Weights of a small GPT-style language model, trained from scratch on English Wikipedia.
Size: 14 layers, 5 heads of 32 (1 for keys and values), MLP 448 SwiGLU, vocabulary 8192, 5.19M parameters.
Architecture: RMSNorm before each block, rotary positions, biases on query, key and value, tied embeddings.
Training: a variant of Muon for these matrices, 147M tokens.
MLP neurons of a small language model. Each row is named by its layer, matrix (gate and up: input weights; down: output weights) and neuron, and shows model dimensions 0-159. Each number is 128 + 32 x the weight over its row's rms, rounded and kept within 0 to 255. Numbers have three digits each. A neuron's up and down rows have the sign that makes its largest values positive.
After each neuron's rows, "fires on" lists the tokens most often at its 100 highest values on Wikipedia text that the model never trained on; "fires before" lists the tokens most often just after its 100 highest values on Wikipedia text that the model never trained on. A number after a token or word is its count.

L6.gate258:136082149196181147107065145160147191139129117156156149127117150119100163133123121149191090093132117091145188156144118117157134148123115144126126091142148185089045123125160149156125112121129166091141149145164161111100166096109143142139054063098075114125090105106107164115097167198157100109099110117153102155091117094165128157102128106165166083168129157178127192102149201102127109157132148134116152110127113084119199174110097177117047184132112138123106167150167099157105115159098064
L6.up258:093072077191143114117147125099097139153078104178210139153156117153173125165142136158154131080126157123127130119107106120086104104130108119142211083125125152111135151095154116168123163130177141059061091183173119182171088106137122150155092136080128124255112132129143118119134086146121113158079157185129150123133115165103119148127126134148062172150092156137089156102196128112145114146148168126158092144144104089131145121148091096080132147117137110106171129124073059118134150150181117
L6.down258:122108106156163105136113136074173169151131118086116078112095140159131112153093133088138146086106161115159047125152133120154097137089121188097151090107163124136088208077116134113122147204168115139071121123142161135153176087156163084151121152108101126145127144110140109133127127130127099150103129098150106156209163171103133176085139155170083136088117066153100122163121162178157074162152097138154194161143087214121136108128083123110149159089109112104083207139152108087179113120106068
fires on: "\n\n" 82, "." 5, " family" 4
fires before: "=" 41, "In" 8, "On" 7, "He" 6

L4.gate393:116148193146067111143154136089189122120044133106145143086150135090096183117094115185090131128188097097147150092112160124154130070091126128098187096103111096167157161163103133158104115107093079136135058118123204118173152080094091139163193113123131154160092159123089122124084107149145101143117195098118128129166111118131075146131110202138145148137117128094094119117112126143200160086177125126164136055092114092111126163167154156117174159104132084127147123126138196150108178127136104
L4.up393:098150104117141118048119108135093106126099141183150070084136133136139152150092086073086085161069117114171112132120156161140147161121130134103124125097190106082188105125145173184142132153174125101124146143133083079114096109080086094155108122147129190146159091082124127116151146139162139135092189201113117172127126115163145174152122135113156137067116146223168137099169151148150162162094157109161121124162094122085165089061194046122104137133093145118122157122129113149162131131082075
L4.down393:056151128123131155154127102163144100112084153147131185097155116131129111152095128142111156137098115159139129075141078098143119114103094097081118129135196116134145123117122133083158150114132122115073057112088119126121133107110112123150153112091166081137079148105116129086072151091175140148132120092136139147149092136150040181160123135080150044159132144137195144143157090135082124080161061196158175103180147203156127118159124104121155114112045150099101085120156186167089080089101108
fires on: " |" 63, " (" 18, " /" 9
fires before: " 0" 13, "\n" 12, " (" 9, "0" 8, "  " 7, " Goals" 4

L4.gate136:199157126163113128160113113149157135156105152119112165129099195153184084112154162165063168151109092166083108164118132102116178144096127094135152170151142150184181218146120108120083155143076148124113126117170127135124144163089105142123173141181135089120096118176146089041112127072080164137149104125094105094112118111132148080114137141143139068192091138083103169162150101101117175112130155125103174158048203122117113159160101127090116133100163070127090115126127084122148130160104108
L4.up136:102098166100117104111112122127110136135120187116098139158075083133082121121103115105174161118174118128158112115124135180152121149144134078205118147105164078168173140153151125143110130185125119100100107121189123174066131107113114172168175122129144082145152132157136129150129145081115150161161136159099070135146086131106163118158129089165128130100137116053058120148117079123049133105110175065092105093080148169153177097148068129220146175134163182135105093142107117103105134186178174
L4.down136:114041136127110138107140100077093144103060073124103092153165153132131162124128115119166136103091133094153139098091127152097122136131162160128087098156175149054129102156142101114135140077167078142132154159086127147136161117183134130114112085142048161059158106098134173169124143199118091065106070110112154145100151080115131161137155183146143115147082183162159093128112138147171164128131095143170085107137116169141161166152104112172133157107090151188200205129169113122142121121176121
fires on: "=" 29, " =" 17, "History" 9, " now" 8, " also" 7, ")" 5
fires before: "=" 67

L9.gate192:153149126092124100114030146119182134135106147166152131131112124128163143107137161129149076131096140175135085159147111111178128124066119103098122061172145127092126118107106137103153136131084209081089162125178146128123111090145071156065209084139114144148114173146100133119144199123130147153167114126113130160122116132084131137155093097175084079049172148126142121132156132082095104199140179128078143064107193078165095141091130133106166154134143157085095091109119104092132159141164109
L9.up192:128097139132071113126152150123118096107115148147159087042080132129150047137125083118177081142108149125168133165149126205134119101074117145168085155162106154204088146108139108112143153119129167087098151117168104099113134171195115173106186079155128116137114139132094195107166098070092091121134129090108128140128145160125062192184084082124167123126096134142146112121129167090091112219156104058131145140123163114094125130102125095138151144127087185087123119124153090126140161174129151
L9.down192:135189169138132124107094110070098115099146120140141109126077165088116183101136241185116228158143091104108125166155096103106077125185129133082101120100146074132145097157167164093094081133089124106179095123102138139158161136055131130167091109096151177096137160138141137148116147062111163104143130144132113192153156170093157103124150129197181156160130113110140061117180125133139168184138125166089123117156119122087136154133120090099107161135147111151121126114091123115163081124118176
fires on: "\n\n" 38, "\n" 30, "." 6, " the" 5, "=" 4
fires before: "=" 32, "The" 12, ":" 6, "17" 4

L6.gate270:078130075172135168128143170131096099131153091155100127094140189101185187149112117084176102133139116156095133126131109123114145104146120089081154148089122081080089125119067100109174117148090079138075087116094082162138138120159105188123138088108166165165132116106073169137127171141158228155158115071069198148103128099128113125119096140158179127112098105101135154105098124174087111091131083137101100123121121068123134170164140165173096150142157077115112117141186094133190095125117181
L6.up270:125102073150089128116139160122086108125143133121166157111187155116143170106073117116193101111112126088129169140161144133125163148126134067060129150152119173168078135186031095124176121104116058141078109116094155143125129146117094117136115101129132118146165118072119095129174141196153139177146104119083194129070110124095150129084137123103131142134138110123165116175148162141115117102208146182187109182119073200149112135121107093171108135136185127112089070158146113120102062096135137
L6.down270:104145125124058123176112120152158090115169151142147115149085116095169133132110095127132199126119145143130174113169102119136119097148102114123108158105065174114089069138147123109060125128154157131102144207171131161173188151113102135187125086123107152147117115052154144158146127093121094112145105160129113133114141126163125098103102121104096106144081103164158147120197095099108174116157082167168183124134092177134163075063146090125208089087161160193131062116106153158048142131125139
fires on: "'" 86, "ss" 4
fires before: "," 50, "\n" 14, "\n\n" 13, "\n " 7

L4.gate210:155174156195171126046135079179127113143082090132108143100164170078170185091099122139151100140072139108146178092136100167137156190126133156129152097123178143107083155164145157129068171115136145130183181105113124112110112166134063116125143126104165119123170101091133117129105123110179152175123119123101176143118105178089040052108161153159082062148180151123175096117156140126146103103157108142176188131135179105146131136153133148120117128080086098119149136097137089153131138105171154
L4.up210:103127113098111105092070116159126115104081151133151160147139115073108150103095135110139143162138179073058130140131122134126153087104109138120174094113112177123143127157085125146098191144156080136116162166148139175094149067150151114119110189077102145137050061158130192096080168142128144159129154182128136125102131088188186093178165148081101114100102191104097203107132130091146155069171152123154162124141091146107149155079076145131188151140100128144121152131129173173074121143146088
L4.down210:123135117149092142163164111098124137121149125181143107114109133090116144163094130197076118160138161123110123157119164120132149081137130121232087149147157166077123182160155120191104125149109152137094156158122079163182084094090154093137142171129094124102067116114098134101082136092109083172083103142138057077143107160080151093167076114149145198163134105087133112136084060126123121178102118124100150144050174100095115148122157096152136114101140100066189157156153155154151152083146143
fires on: "-" 52, "ing" 11, "ed" 8, " most" 6, "ras" 4
fires before: "-" 35, " in" 5, "known" 4, " on" 4, "up" 4

L3.gate361:136126134146111156125090131134164149100148113106111105090117136079110109165126110150155067138143092107151178104108132173118070194147139113118194059085143114128143117147141134154058103177057148139136161105098134127102072138088125136125166157111129187088174128085171123103096139144130148140184050209119189113134109112083155105109157116108141106092104167144107120166122103127136098068114142161144108158134229061101142164188170151154137160132123084153175126175164092133146137149141175
L3.up361:091133127139166068093117124153067158109127151142087150115122094129087126122139093061136105091088098164099115093056118114215142167128111093124113167176141097115120163154085166196127163091129093125102159153160156138191149168177136102108138136102049124121136165145139113157118175134144113142113158171169159199079151123188177146089157154108093121116118124146103102142130150143095215151181129135133157109169124119119138061135138089134112150109153081213144145135131098132085067113158134
L3.down361:120156107134143138104153079105137125114143123148168128111102143159148102118097115142184063180203180159099122147099114164143099164063187156098109110103107114155127138158115146128142205170101083113152126075089134148057127128159182167114152072079100143092180106145169122127033079140154161109106110113135192143083121134144172130176120113111202150111085136149097186104109104158126145116096109161116142154171121156143140159103184052143110117100106124093200184108122140112121117113121130
fires on: "-" 99
fires before: "-" 99

L8.gate26:154136080168118129113129142151158103110117175077160074094169104058151136166078132143123144120138108132127172100107133188137082094115183158119112134093178151119177123110138166157089147091092126138131160100233151139149172063125054158142157103148120140130065163128155149183105153118117068099114186083158087143063094079156140148094083129115060105158080126192129139135149127159100140155141143157132128119056132090129118112125125182141125101133187138111077116107158110115156131149143178
L8.up26:098133192108183128119115061114166156148139138089126135181112175141073108106108172211162130085139157130065166077146125114139089149165153159155119114118118173094139120123126166079159164108106106150148160146129113115148150166095151112106142108095117114125150100136074183062123043142156146157095113107140157109076152121150144133154150114133096137090167154101113114081097095098150107154140121117077201130196046119097158141120134128143205162131129121146150095149079114105162088221115142
L8.down26:158086143166161123142154128137124068148182164173132137183104143160146090124121172103093129117165107131096142165090097116145134077123094145117110151148094120105066150151113139153134088060112126116057123165145158117103138084115088075104151093133155096195074105154158116146114110131129069084158153108117065186116115121148155154083152181113136114098111132188165123214151167198100125149155125125098106108129137074120184081194101156113121096127178192078162153079148136121152164150160129
fires on: "\n\n" 76, "\n" 24
fires before: "=" 38, "On" 13, "In" 12, "He" 7, "K" 4

L6.gate438:129133124131162164036103119072159099134140120113111100149128147158135098112170106163164130135159188144130123166185124144123220136078116239152118124094171126167161163127191091158098158136133092188109045066099083208126136128171131122093138124147138107101137135130132120086090112173141146160157135103081111164100123131130113119149140148117067094146143162072139130136113116113050160128141100168097123101090155110135165146154118137157120075126163143170165165162110124139122131153063154
L6.up438:132143133142106116166102125094175131095217140135159120156167128097144159110118120102132124135128122129107154140128106129157159112148197182139152126182125106135130123132156099158143109135151141120126139159140097087108160136144123177142105136130107116118051103141179153132097131068236165135158136132080179113135134163089220119130103188096164119148141132177113139143104140159167053155151118096117098176154125081104223051105175117127188158193157158100184138113117119150161124075133162
L6.down438:143121125153092096154111097108176094161120134122132160179079044138101135127146140125174231163116089113132105125132163138098077082155140075111113082131096094173125116141155128161105091119084097136079138084114143148141125186101102137095138144136091127151125178080173080131172108103054105126142227175180129127133139085161131152158082093127075105134133118098089093127135117168114123160097115133189165160092068053132122128119147165160135149081136177158109157147171121166149112157108119
fires on: "=" 54, " l" 10, " f" 5, " found" 4
fires before: "=" 53, " the" 4

L6.gate395:161145153130149124113123107115171135119095105067164145134123104125065126104126159141103157117102093084101120181138118153205156132132054115144141148079140197150085092102116074128172142118125161125124172170149186182128125105156097160118101161130093132013103109160113173135096131133170118116172130138151167101158101133168166109127128133170072076132082137099112113119224118146059095078114115099157037186111138103104118160143149140162138144101069137127141128139159097098101125112102131
L6.up395:121115113134164135146094136126141103132150102190102143129130128108138106162136146147047182152155118151150176166078197138106126126153099184142135087131197122143109113129099136092123169102112193155171158178117132129160076149151071126112150074103088130179168152133112134125118118119155075091153088125159145081114122141134144139076103119097218184081143105140082123143134165157182113164159153120119180181165143153182131187162160152144177161103111170094135098117174094153218104162131152
L6.down395:123082131080095145157152124122131131124140129141141083096142122188137143061103122070157086135135137120131080130152130112147102137144163109151135104177133116164125184135131162059061104112137181139102095145212171113180156176096100125140176102126085144120166158204124102189193128162156116132092106174128132173089145148084126124122164087200071163102171101114086133110171150141162152115153115114145132121166131133096188100119118174190125124039099134187150139113174141095093146113101115
fires on: "=" 95, ":" 4
fires before: "=" 81

L6.gate233:122071115192087118099173087074154175090103122143126094121140157184078153120129109122158118123090179129107129191175141101192133105138137116090121183150161096089144113126131124075138079127107106126087150176123187158122118139159125157139132105151110172097152139108110115145135181122154104108096177128127122130136170104132099128123109052109096115143091123153122119187090069133122131053164095068095153072105141175123137124136151101127162075029101065068120164124193130120134114090129073
L6.up233:065145118166127135178089185161169144073104175106183151111110155165149125113111143165133118118122101072121153098126099119172136113093070171119107140137148090162128150051052102112154096114142140126149167185128146140157122095054167105169136149084113147090157142094142185131145137162153097122127101121118051089110174185152135086132132140111135189137108111102122117149185119126081162145167059104163094143125163163115135121096123143160093146107055068089141123120108113087057164143122179
L6.down233:094139106144167149151156090102171091038143132120140169083181150152155072101127086129177167073121111151116138091083115140143090158112116144092122156156096126160098155120105155160154088098107028133121112187129107149189166119136153138179101149128115119125183154097129101122159119177101138106101101148184128115080210111196164162167107122130116207156118165104122147128138135131065179166126131158186163080164133176142125127110150124167131127086097124154116107152076082158111100144102151
fires on: "=" 100
fires before: "\n" 69, "\n\n" 31

L3.gate182:164158112132111174138065150134137127162124049146097108148143162157143108103097154170068164098139127137066079085177120114159123165168122094108156133133141101093130065123115083117170194143109124171102160130113108111104156110067141161083108098139142100130119125150093087164137107178156147113095082077090112171128143093130151087097161182059165089103138093167112143178176107116131092070132131225163117091124132123109157059169096066163117111090115120117103146134151118086081150148105123
L3.up182:120158134144070071125100155203132159121121145159156092116094152136161126126133111104102153075135148149120138158179182124060083097119110125148070072142144141133110087103151105137109175110134108103088066100152091098168104059159164174076114089189181190114130142147183113135099158120139124134119076083163171130074137136097084130162120124221170127113161088153135192116122157090106122151164146113129094114099113118103131131123117120139147164107144113154072082139185184136182139167089165
L3.down182:149100171147090118164091074165181102117161202145110127138158095190139144134096159152204168130145182069149196093128184093135137117138099165130146133132142100162080138160106160114130180097145173137114143123099181143068119069108057129125157132107087095137149072130084090208086138088128133182104147118103159116167143091179123139099166088114193177181107148120126110161176139179127106146158129116138139128158130143108167102134159133106198136094151121155135125167106160102114148101099140
fires on: ")" 92
fires before: "," 23, "." 21, " and" 7, "\n" 6, "\n\n" 4

L8.gate390:129084102079173120153111158086152135104182137166169186070080129071172075114167186158122107157124126100094137077127131109120164132153161163119108113140107110163167096103094058156123129110162157086121137120119155126101116136112155131080136095158130094142122109189121147188135132156162149145098075201213119121149102082134070151164110116126190134129110114173151112147176107106138155100124101116160140086167109121028135115105117135106153069115122060103132085134074112147078120128092174
L8.up390:138114137110131161131057113163130160147113121092108100177156165135130163125095099124107172157149098099132111135178166131108160188183158191168114138092103179188197153097141127150152131183110088162163134153137111135072164123127108114107132090155119128140115108103172132157122130133124182095124065123075114144105167138076081147139170138167177183113064133137145130127075091138126082134144023101140118111124119134115161151081068179128083074131169082110175072123069134151102090125133153
L8.down390:101197130103129118113169109135168057135164126163146116151100136176046132137177117093137159169131126091159160084168112106101123132155084115108129127170094062066147088100131172117156110155172162100111134083148087127077104098123153077082113090103101122105118145131061146083149115149196187151137180107151107105149116166165116125127118132158184161135100080158103137107162172114103113160123086084102141079095137125130098097094155135104159088184172109167065090158113126041136103124127102
fires on: " can" 36, " may" 13, " to" 13, " will" 11, " also" 7
fires before: " be" 33, " have" 8, " use" 7, " also" 6

L8.gate355:101121131116178122168142117189131141144148158148125137096087156141160108105109131147133155126148154089183093091122124117131148199124108109162129168135135104125165095072133115133107058179127192116089091181087110112129161128136104157172159095173133170126142118155076118122154107140098139077169101142200105106072158135178092187164148120176170142142172141134100150132187081158115082109148175166135184072165143124144126088190142171157137082041135191143076103162095153127101112129123165
L8.up355:106083107144082122169111162109169159134122140073160100110104127180070189173138160148192159111132162054148108108101145123137130125165079158119095101110151152117159087105108139120138123121061143166084097083157107136090154072107147078164157156099131145092150158144112107171096159141122145093165148134103141083111138123179086069092125157130097136174113143072160132199143118123138182054130139174115178154122188115138134042153126109130143085136100055123139137092154148070105155165105143
L8.down355:154130147189111186162073108132156100157114178135153163156098094170119125135123151131129167160104154158154120118134130096048151114125104111109116134149113097115102143147138096075150063158169206146083103103183145152099132097154088107125173112077153168099057079123153144179118161159129188099109115150121120123146166120139129191145099162126140084172134169148091129122183100146099141141108124086169125138138179110105143035119167121129114143095111029161081128078163061131114083125121126
fires on: "=" 99
fires before: "\n" 70, "\n\n" 29

L11.gate447:085122194126118160127170091105130146089097085144075067139154154147145104129145144136078154086149124094128127114104123204125120176165172080144118158094140093176145060162098093173122116142217107145095144190147113131158135137152120131108086165123122183128108080101239122127107052140121104144120136133106120109149128138115108116105175147188152107147101151136165160140119140096149142136117117198104118155115161140165105091104148145074085095163154141142129156136156085110207191120151075
L11.up447:179098192128126072150119103080132075141100092084161202157167175115095120092137114151157071147130085169127162105097166123145120089129172137088099144148125116101166122122091164153122093123087132129160103107117098091117123133108126119158197057156107167074093074125065110120067107127096169126116131141097134123176162168078135134162111121176154100050127150090163100100136097177093111142122114115155153203134159146124160102123168183133099132103130167200148168097114134164081135178127159
L11.down447:152157072131128189141155153132138169089083174125146116172136104103088118157132154081126113145155131115081092133156146147162174173115116144102080109112143166143127130115126185058105161146156110161058121099140169182170151145181112068119125094068133140148137109137093104129109150111101117137130172057118138157160142112112078123169093117099132148125094079116142001126121114084162129132173212152160140139161146100107134124181145145117122177116134120224122106111148124085107141137062096
fires on: "|" 88, " No" 5
fires before: "-" 81, "\n" 8, "." 5

L4.gate398:129143087082078188213138092131123112095125062165142168171123122137166090163121154174122141163097153179102173127084096119145123060091099135096179118150144124106147169157129200083166162165141174093118153114151130158193151096088122138153161147130110085132150110119134124165117150188167155121088078136102122199143130176171075147118122129172114094166103128083122159139162149144087103115078065115183145122097108162127169176173133096083133108123124126103094106128146053155116092111131143
L4.up398:152163149120134088118116141193185209147179164117110129097127095177167131109155149151197128141128086099099108081182138164098085151130136114105119183098133048093148170144123143139188123144162050122106130201167112125152138114112153114101097181139129078152075179165110123110117111091158131115142143116129108064075146122099062162135142107109124110113166128138128114126076119144148153116146126128121168168121115131085150118125139208117115207198052130188121133104104123129166159148113121
L4.down398:140147124136152084180112098122130165153148113138086090070141120095116133086173098151139174099101130119109124214105121179108127143146173119143138139136125145080113176137123102171171148113177116202189162131135161123088124160067144148124112161214086164174107097161145126105200150084133148122110144150153171189113145123115168139161127101063153032096084153138111116161131148181105120113113154116103077106195145146166094105095133109085124144195103175095170121150118131143145086116121097
fires on: "-" 89, "mp" 4
fires before: "|" 88

L3.gate424:116125134170152094069126068160143155095176148110117102132149144135120065117139087120105114160138145107167130090168165156135144162090154166126161134154149151088175128166183167135079092170158133163126164140136085027118107120147123121145142035155073174138079077144134101160112184153072134132151103088119161141101096095120206204152116116133124120145128179158098107141149082135168131127126079130096142154075160134114086177085139135130116103090145111141156104093114125211090165146115158
L3.up424:155125120153145103081213089134185186101131095152112171108100175078137157076144101138154128184136124189154111151129117098096163138079201155113115151133157115156120110139130156124121128165117098154176131135121113115138152097120111126123114125067168145164132112137121050207184126160097150165157099134171135145116134105099151178142105153164152129111141181110107117128113128194126137163080075093157183146036164128127093150098135138145103121096123061148096150151119076181110153143072201
L3.down424:139121102139162132173127108056137116122157148101082140109085070108144125087091120121158135116100140140139107160154134171145116099125124116149157125113126074204150121121125076156109192113118107093136122118143152176170146185116125155094155136120086121101155189115135080143099107158173112070050086105129204144160191188111085105152085109193125129155117191142133170231148143112087123126156086140175140112169152141083171158173144127165108115106125108047157127140143102104116092168111148
fires on: "=" 58, "ur" 12, "ser" 6
fires before: "=" 58, ":" 5, "ple" 4, "va" 4

L11.gate41:061126100144105099197111152150139149155079085146099131079207128120146102157141112156102130136215149078113185127098153112129175105130103101091095124124138119203104147181130190119114173121145143175194103164147150093175089144100137159179146102200083113099103136165063115127107109130120136102162118149128117127160087112141127161111125088158106092237070133137152105116164105161132105152091107066184094098168150128115111178145145123130127128142103147100111109160129110131166143158082125
L11.up41:102153111135142141085135122139114130163137147165094104079097101136126123117095202164199123111112125097137128077116091106081114198126182082215173149152108120104165142122158088119129121181067142090074118159134095149083155071147097130064131181127111173132088105083103138188077084116175125076095075181140169084184121088080139132132108125141157106088131190086129107106159161096099116114123164112139114160138135066135133156131128091110183143111106144121111141138179155076143099150151108
L11.down41:122121143137108110085025188116133148104178124063101120163148123152172091108114122056189122135112118124096150122122141146110091110172146078176162153113113060097135103177162119099095095141141151119126124115153078156141132143147111178105150132093124161118144158107131102150123143099129102113101151177093057090143128110185108076100115078127155108191081123165109134176123090150133139136119118046173150046156152156105138117175150156119115204153171095060105119083095119128157131150119173
fires on: " —" 51, "  " 37
fires before: "|" 40, ";" 33, " |" 13

L8.gate8:154105146077112160145139128125107163128089117109116093064120157117129072112142131186094146134127131153075093118158165121098166122114103165052141108138132096129145196173170127101077136100133189087129144104072135191171143126146067128176132104140134149071155135143124114095126127176099166133181109093131124131091124127189124132117127132101170143082080130077106129152167123101145117086083168148112101078092250129077093141114118141185107143193140135144104089164105073094128148123102070
L8.up8:098062150068126134088134117167138149136136129159139199120106070121173131041113198109184129195195112139128105095098143138148140152164174158096140109156109098134068125107074163127180106103169113103104092089145149132111127103094146123064173147151077075112120166116122050159179164151110126111160140142131114091132118119126134116169130144161144112138074158116057117159163127119171162134115117125092109100133185127095136085132098109205115123208116107116170125152159139100122096114183120
L8.down8:151141110112126109107076043119136136073119120136082149121102099186146096057128119161122146126123109143130090080148117130148061139089057158181172121122088175081122121129131150106113097157180172160108133095121145121095164110185123133120171069094147073086143125125153198151111105139111081160188158135143144112101109202157145143134121132105117116157062159165132123106122089080114150116114126120120118175091142165124094096088117102091120108091109088187204155107117171116032151130162122
fires on: "=" 41, " =" 24, "pen" 8
fires before: "=" 59, "." 9, "\n" 6

L4.gate67:200127179135128164112099153097106135120124128127128114155068122141131121132149075176121190125130095116167118157096157120178182143074170180204158154112143124087131165089148127128092070219167178100072086168159074138116176106158189167092115151126122117159159092110098103172094111141067138144119092156104123114106130076123099118139159132139090161119152150143136182147140105103111196158134165190107091144146187186155142113092146124133154144086104137102139108087098085080169123147117111
L4.up67:078146105112128034144115123175156116146154106158135062127124141131110075092116079141132058080127138142087086054062141155158133140139129198164134121083134149059098145138127136154045160146108088131101159118212131132169100125181163160149128179150144109104111058115112091110167139092187169097112159090135111172142149130101111169127146078114142123109124185111074126137180114189138129134106123129090147125169149117170089144119149163123170100136108122195133116155110127100129153090116114
L4.down67:194135156098122139103191112115169133127096094132114157131146160083130131092106124089168137134120100125119147133177143168086101200131149101103162153160169134125127125100160121082132073142131144104169102088056205091097124157127114144102183165097120163176184153114125117127138104103085094094153119154131183115147095125213127079112169134097083098111106116097176084145134128131144123119129076100199096106102108132047153134146101101111162134094110115046043132067124100133118108101169110
fires on: "=" 70, " =" 12, " also" 10, " to" 4
fires before: "=" 82, " be" 5

L3.gate385:158100165119156185150152086138118188094209098147172125108126128123029127133133130150137146166156150133135059169125177173155140100143149069170126127132132112081130068111143068122180084169141122131121187107128130140128150131111135143116155130110070095130143183164077141143127140143163178106125134082098130080113107141086208095113120175118140117113142081118117160147173131134147089167106125140202099149152132076105058102123118134135123133117085078154136123131151121185158089165196064
L3.up385:157091084135163195107156152169129151153123121147125105145127132109108128148080170108149128123137169091117104129132166134130126171149112098102093117128082113098141103193118126170162089060125084130094127107144083069093110121123171141148187166150128107196163151109146159151165128147140134130135167155090096056110084161233150137090111191098126173156112133155095118062150187126145169133128074113204114130114094073109091062098151104134134140118099092071132170144132141087102106078168156
L3.down385:152094116143158180177124059118095134041183137121150131110092128105093124061134143138126054132080139189098073136190177136140133097112143139101091116121131104101127123136162112098154098131119108108124142153095126122161156098135103044151139094124084107131131154183172130181181174190191130120120149115189123075100219107107156165127102127125097145111127116157174126081172102116138099138138085125141069123100145116139120129109161140139109121085099101196131094131082102173089136155187103
fires on: "=" 62, "S" 27
fires before: "\n" 44, "." 35, "\n\n" 18

L9.gate252:107111166096172188120098139097124128134122140139094139127149116134111128139119092130130123133139070115142205132085123147176169159145159144115056123147144119151090087115094214082082114144130114154151044154168063103148133148115156162083069095065178137186106103140159162192117120146167133140083133151151120053171121170172080137122101077179103128121155111127147158102190136140143146161085182150059110111189118102140162159153145159125111095151109179115082097132134154156151139116102122
L9.up252:078095130108124094134121054137136135152108160174115215071123118111165089150119149137142131166120127157125101071148104121139154137166121162120089114119100063099148129120090186109200145094110063081109122135119092095081111115077060071080105130139144185071150217138064119133110116116126125147072148137126156066180112103134084114141112171138133125129101156141115152128173131116110108121129150194098162099136089077194137062150185155131104117129150114115146139114169138112097099087119096
L9.down252:144131105117085167130110117157132140090172098151099158088106144084105050117150093135195139157126111090159165129112124149105157117172132118149091077067129112136129097212125201151143114198106198120184121128132136150162123154144196152138129096144117108177119082097178060137115083131131155131083126134120075091150146146173122137058140121121102201114113161135131058156134164107144185111150081128080091138138140173148142136116125162091115147095103165084143174133167171138064123164107148
fires on: "|" 45, " |" 24
fires before: "-" 44, " 0" 10, " 1" 4

L10.gate48:152169114122112105108117119182117107114144127127152146176102093168124153166118044148123144089179123116130198129193177129195083174075137148135115108150149149133145144082188124096123125150130128169131121118107146120139174132110062098181113128128149196161174091140165123071070108101113100076147194135121091098160175156144109122112137166157140185149097123083088139120098122106121102165096110174101110113079096078098099096134113083097082090082080179071116117108138073120136100158147077
L10.up48:152044136181144051145119098166154125145126154128123074103139157136170113173119086140147128096114081096090094126168122079137130120113153175171155147156128133118176064118109169201121167141098134124102132160162156158124139103167165110123075109072143177151134188100132174095115137102098138107078129142130105113109074089123141123183061110141090173076151121128214067155142120067150107173125134084150133162144071086097068102116130086163127162122094086113155112177109151110121118130125107
L10.down48:169121132108064057112098104088159184045104171164089175107081095119096140195203105109128119187119176065062104080136152090152155115117089091152101087106093118158201143157114136117102183140121147133125096102096116131112081122129170175131137089124117105182119105099132151127102175159137110071164124132115043134097111137152163115092126116146158124113168119140146060115125140075104067074081104173127109089143111105125161154118150123166142147139122140111131108171138157101127114121127096
fires on: "-" 34, "–" 26, " |" 18, "|" 10, " -" 6
fires before: "1" 23, "0" 20, " 0" 8, "2" 7

L11.gate10:171117123210143145178109123191119097076120145107151155150115067069110127169134079118061150092205130099122153141133139134111100133136113155081161075106076165090231135118174132183127078135101125154147152107104156113105141114090112161140092194161101117142082097082137086117114067123120180123152079115107187126181086118171105090105141126141170146185134151138111132145158179137147148107115160155109142133120066161075173163079145143156070102109122139122123138122160147128100131105116128
L11.up10:110141103133117076123187072131172099122096134146102083087118209112136106078144144102106130145110131112144197096080143169145124103113136164061177124167103137096174131123118119187117159147114092116141133181171129124070133112160096107070198142118146182138073153150141117120133144144117086131134175126136151134153072127149073114120107137160164116084183062080197118105140119074147170119103154218091126111135076116179130114128090134115113124119127191147117089151171078140133105079095094
L11.down10:063180111049101103100120117157160116129137140123128125129158081139104106126150072097165082134117181154171127156158178175110220175133106076153115148112101130146127174130118128074127114132113121169136110140154100109128104058116135127123122043121137096079144157096139113073152145155137174120110143090147105116114110111120124192185081112127122111056104107169151120111091048095137171152147110125139175100162134129090114128147113154100171142095147125161096134179030084139102135157183085
fires on: " |" 38, "|" 15, " /" 5
fires before: " (" 18, ":" 17, " 7" 8, " 6" 8, " 5" 4, " DF" 4